config.yaml
norm: "layernorm"
tie_embeddings: true
parallel_block: false
schedule: "wsd"
MLP neurons of a small language model. Each row is named by its layer, matrix (up: input weights) and neuron, and shows model dimensions 32-127. Each number is 500 + 40 x the weight over its row's rms, rounded and kept within 0 to 999. Numbers have three digits each.
After each neuron's rows, "fires after" lists the tokens most often just before its 100 highest values on Wikipedia text that the model never trained on.

L5.up1189:528548542553404502401433506440421542481494507530535501413556532495536536531536500478517502471473452461453452586443503521474449502555449482503489570541514549537556535571584508503459544462538581447455513464387482458494502546551536511568516461504497534451492456450455506542548529446515497518
fires after: "\n", "|", " o", " te", " 2", "."

L5.up1784:545506549520481465445499505429548534459495448545512504458449537451557482473538525521553484522468521502526455608514479554512465508509458535465593499442452493415537464564485511531456464486487515495522499501497503476441466491504516488441471525470427524494494481461503509468554525524486468547
fires after: "\n", "|", ")", " |", "26", "S"

L5.up404:491475531395513509457476440512477526545455422564536540507497502528448544496520419519524447489482467533492474455472530494479478600501474526473534521491473560493447487486560476478493537567506486521514420474423480502538476566511479501530517556477480475524452431531470450578501570469579511545
fires after: "|"

L5.up1065:501489585489493522477458516523493480466450497499508528474510536515480503551498503493566450418489475516514520458474454538500482454569501418530561431473488473436482453493539569510570494451461476539489453435476532518481518492500561443531518503561438545488484472573490457440505448483577486474
fires after: "|", " |", "-", "dale", " L"

L5.up1316:552501505477477580457541518478449493445481497526523513469534517493387505519487428479484472495516469552532487513535563585510484512478415535531489531443481515487515484527501509486548552516461526438457454569533452471521506516490541497520537499477470519511513518459503570516434482494424581506
fires after: "|"

L5.up344:482502538509510561477508458512475570561517511506590503495477417520536475504540525492433492439446483481509459504510497531502485545507476502558462501348498525499582521539498532443495464406533553517501441535539489507459578532547515510457480577491484494517516476421519487520502442493553538505
fires after: "|", " |"

L5.up1411:566484476503512547536443465493537481525475540460525468438466492534470534554482474540563527568445480517473461539535540536541500529442575530561472527469559553524511511471511569472498492538465488456484583469475531513449546429485474464514469516499499500539453502495540505543498522500426477505
fires after: ".", "-", "\n\n", " (", "=", "\n"

L5.up1234:535485521507489522461485546515508587471460481503503507447515451506567510564453448489489489473536487495528480459464523498508473460545466498464543504458549528577531484490547566547495484486491541521539464418421504500445481537526481517501504500488527539507422458541536469538486545465531479596
fires after: "-", "–", "19"

L5.up1995:461525506479510499577494461523551428485524551464511532496570524478547481548484455541488509524475526506476567483521476495523460532455521491541437478470459403448487508534519448439549449590503479532512485473482485512523526560585475537524456446521451483512480661458522504626511497488528515486
fires after: "=", "\n"

L5.up1643:482534559476466489461508515548547504418532486559590480544495522502498462528486510555504505469450584486447465502531454466528463491542469505487495453520503442395518512627480461470428534485525488477474505503517537471528482467541459529546480475547405591527486518514514503510497485506535447521
fires after: "\n", " 4"

L5.up231:557476489455507480568524593509482517499481474471493469451500479541434464461529526454554476464434464494445531498454486523608512492467481519518518534544449442449472522510500578460505455455484450498461528526529401529477478498498438481483555529446449568531461502496467542457502517486439453510
fires after: "\n\n", "\n", ".", ","

L5.up1858:506493515524472561551452505527521511574421471535492500521498488451497501520401440506528496496561538471560497617470522529542551582564444500549502481536505477483534445521449500532515486495465449518512604481475541548355505473517510491546487503442502518492518508499525568532520514546541377479
fires after: "-", "\n", " 1"

L5.up869:445462550502495470527550480493577509448518498469482469471538530460522491525473447541499523502520498562430553543480448473524486506449523483472552496451579537558493477439475482472497499486505483503562536484473461480433561471552475533410562468483500520556488489495536521525480533533506493512
fires after: " |", "|"

L5.up1269:519524518488567555486497460555437512467418469464537618443499477527503501517495474493455490458514540519505508477545418495492451533502533523454553499533446521503504582521511502535482539507504550498480452394511465563489501471498571491566480484519506490395520515451515531506565533494411511440
fires after: "|"

L5.up1872:541491533524475443472444500576490520597458524503503495444428506500519591526467576444562451504518513434501498488525486465515531550515451487537508518494469435506505447509475480481453495460520456530599479519462462495508554512501516442478558450515528568574517438511523451488463484508505521469
fires after: ",", " with", " and", " the", ":"

L5.up1689:534509540477465497586489582465437484461510546550518409528475493561482494413475495484524587544450512520535588597489519532521453403505585529524512461426570457542545431536450484544432480474468461459495538510492503558463553561498404481504531554488494490530587505549471528437503456467505504457
fires after: "-", " (", " Be", " back"

L5.up1238:545470487459534500416368528549566573567457555501516518514532489503471487523523579509482518491537486495481458485505545473486482533540508493499490543492499526518477430481456461485500554482462484506493437446489523431563561476506529459545447461440532555567475575500517520391566494497471518493
fires after: " the", " a", "On", " in", "In"

L5.up1171:425528468431540521496514484483476555501471409435413521426589456450516471527502522533445536503514484505526522456469502494499474546528439506489544534513482450501543496509518464490500463459562525489502465491443534503526525444519558526448468443549513516612504546544464529526476575522548482456
fires after: "|", "-", "="

L5.up380:543460492454491533463451490488499457483488530487588438511495500502484522504521489545428468515467499500522536469570469446515548522539484465534536515568508553494436511565519523530436514519505593512505483500556451477459481526468478469576536535481470584537558508459505530583539443540458520513
fires after: "\n", ")", " 3", " 2", " 4"

L5.up67:558490466454480524480482490555507579528437398542564491481495487470489491433506524475537548499504497468503503446501530488471483516564495519492488510491458579497514531542583525470479460532539542447515526472546481479538610497555490408533525572494439473429501527551496502529506538441518596530
fires after: "D", ".", "\n", " .", "\n\n"

L5.up1871:536473432522471568447493425526517490526538503425497540517515454550527538553505413540495488537454551465469485473487487617511513536541492477546538545543550494529477448535474503499528508542501469500588491515509515519464490456436521471464557473502472476561511506509473489465435511548583445530
fires after: "-", "\n", " 3"

L5.up1540:548548504448554503529523543547524485508540517519502540440428473485490470508490458457496454546516543515481552548480483493454517512475495544450481508450498478502512455557515512438520511537560449434552520511498573468544512526507509537505501496463617517465520506548476493521500488509532515471
fires after: " (", ".", "As", "b", "3"

L5.up1702:528489510468448596482491549556519519592482565548456585465447443503511469520472487528510529454526514396498434517525544490494484504493428516540494539521511494537543416547537536506532521543514469481419457519509528496452493446476478465497565532503543480518476548470443521499539453509561513514
fires after: "-", "ver", " his"

L5.up64:521540507529497534518514475506421582506520492503500550495515451486526580435469560496502516479493545480535498501455534536503526546486480494477468512493479513480466549447405517433459473554504501474487433599465508565443485550473444462530516482465430562438508480577565486455441512513522465515
fires after: ".", "|", " |", ":", " on"

L5.up1100:438496577475499469500535494469579535449464519480515453521509497477559494486525490474547516586545528578549472455527489433550455470510488541516559496581500543544525446427550519421419549583511482450533448461576470462481428488493511562518513474572518563472535460543502553539541362536489511455
fires after: "\n", " M", "M", " N", " Na"

L5.up74:455504496445509586542491560538525522546404551466446472518489479508511475508495461523533551468462512442434452495524508536595523496513598493575467518518486542473522557554549514471473488510546499514484487543459514547488503529479483473534505575456572491436445597510482419476570481520535462518
fires after: ".", ",", "-", " (", " \""

L5.up1179:507516481433434556506506496450504474531408480466487508440484463503506507524571516498511465517524511466439557536448460468527543507520517530504523440496593418461564530542489429500512400488551452539460511528476535510462457519540496537515525505488560491494566503506517547434580508505470487432
fires after: " |", "|"

L5.up1630:470481523490457484520546497452531547492513536474466433478465504472447514535527559478479511456517543577532537513457516581494480538491437497545522488523505512515568482512468475516466470421481483458474504559453469415451512555512450517509497505489523584473547473477496484533537434496521496508
fires after: " 0", " 2", " 1", " 3", " 4", " the"

L5.up1615:558471507551551496455495525539538481509501573531484490541443489496527621544562533565513493520486520448497547529513546508433516490531505468468516465521479552590515440526452518511451452487427382477503483454436496484500582402506538522474439522434528457530548478448476503407515535528527475429
fires after: "-", ",", " and", " \"", " ("

L5.up782:433420477515588518484460454480463538475489503388489478482476482454407486487490560482494471475463475491541450448433464525504495507513439592482494557468485526534490533511610550529512472457504522551509458477554532531458504499504545454525483461480537459502486505473503447482455568500543474467
fires after: "|", "-"

L5.up1844:494518485486527541560510489467484601547528413515463528458482540491449469462516461521533463536537480449503491483483515502462561530492508535495476485468456482511506417527456558532503443439526515491536504440413531449462483519486585523475480480495516573467534547474469486476492489516494519521
fires after: " 4", " 3", " 5", " 8", " 7", " 6"

L5.up153:493516498533552467454541519552514525482514500474494444486500510517560478528486568441517462513488553439491462506463551449496562545498545534501519485522517499537471423470484515470482514483522588552492465467547473521566530508541563518457575493548451516465431481590547502478537479469497500475
fires after: " |", " the", " in", ";", "|", " at"

L5.up1865:514518464555543491521463451450501558514523449487576582470487417495525550528510473468526466443473515532565569443457519477505433540467437544572500517477529425526487421542515475450464495565538555559514452481447544472531473530518578424471505545468619512470528510527423544519501490499445511544
fires after: ",", " for", " the", " some", " to", "′"

L5.up1157:439541501495476524446551562558476524491596517459513523512564515488472423511485468469472459547493520476502550500440501511565498497476494470458525572487441590526445452458521517566556569546502482488535445498466523532513538408578515519545477557455442552441530580457568509470529497522446484491
fires after: " on", " |", "-", ";", "On", "\n"

L5.up179:447493427498440514471414483509503564428493523538573511479499508473495422534476559507575554557472530455474462494510548484491511488539462451509470520551544502501505500487484584480486447488547528503462457497430482456476496496526560404492502466423493496518461521495570541619481499439519452473
fires after: "\n", "|", " 1"

L5.up515:507469499627522488537489565422482446485490490525535482515478514489490548573479455470502528484549425494552526423459486550557490430514507529543498439547487463518530511529488461454439517423483501534570498542543503562485521573588534566417487511487498431482520506494536498540496510510510426497
fires after: "-"

L5.up1903:494557493497462581523525467445444523527520460566500466463506423423495512530464538511471480534481560535518473533527483516504452495497551454516524457513592457496501417483505502507482478469517479545575463522563527493498502477560467487485530534541467531473479574578551556596503529492478440589
fires after: "|", ":", " |", ","

L5.up1093:500564503525525547490464495517499561497504559499463578510470478513392502513483432534504517457491506494452483418513516453523574432516543563497406525535465471504538576465447447520498579472526509464563550503501563553478512539501461546536503533471506526490552435469564460487494448478471490527
fires after: "-", ")"

L5.up1413:594482502479492529533510537532560498508522504586545535488440493487524404477484476483520592456562542502539543440445486473523542541454487497497397561477493538462405567624527501490512556518488499444499463501485469518472543478556552539508482496553530542512513481515440526537542506566523473490
fires after: "-", " the", "\n"

L5.up140:515491499479492547511455511483484413526416399497452504553527478520531500479529495479489434530502449511463475508397514522464468507532518521443517527474578460491452502488491513492596551497451614445510416432464547543469479542501520482486508523580551464476504528529459438479521598462539518521
fires after: "|", "-"

L5.up1178:480465553573444526507483402514499566487469511431474465534488549485442502493457489494508441472512460506603553480500512540426521483524536531585475521463512542468538539453437471439477429550517382519514472578435503520491466514459462508534474513467543545461479476464462542550580520461518488489
fires after: "-", ".", " de"

L5.up22:528459450454471510543492489482509501537507562465462463513472480474528502480515538490581553521495546502502562524499531525455568521527557470550469505496455524422446482508486463549496587498523482508506510560509482494465477446463528506514523541469386518493511531473453498451598503508509485547
fires after: "\n", "|", ")", " with"

L5.up1652:564522420463517534555580550513441562514542525500455478507532506461594500557528501510491475544467471473471430438539482466508446452500490577478535581583535469491518543480496459503480547522507499513469541568475439472479464554488491490501547558453535511526460537491545447526441524513571518444
fires after: "-"

L5.up367:523489479511493519531511502482514463601480524484500455476479512414538601509621460468521462542474502509487473387510444530461480482479628469469571531395518459485562571544473509518521468439454521513531549508520541534508484464516504538538520474521479550420543474461450453431486577460542464443
fires after: "-", "  ", "%", " Total", " was", " %"

L5.up790:500509489507486555554531553469488449482473552531521452469531512531475529575484479523521538487424465506538510510460489571554496485534520503495549437507532526535468503475400489481470507509412532484490488536447473479525493435471553501424516494515474511537471456466501443498475472494494481475
fires after: " the", "|", "\n", " a", " 4", " |"

L5.up2047:581463491530548560550493548538534521485463482495519526467490524500495456467420395505553413531555441482389503578569538526542509571553549519491564535464515494561471474477470500486444435538505466505460484429521489484462474528489459485525535534490493519472463491481464528484612486485451452499
fires after: "\n\n", "\n", "G", "M", "L"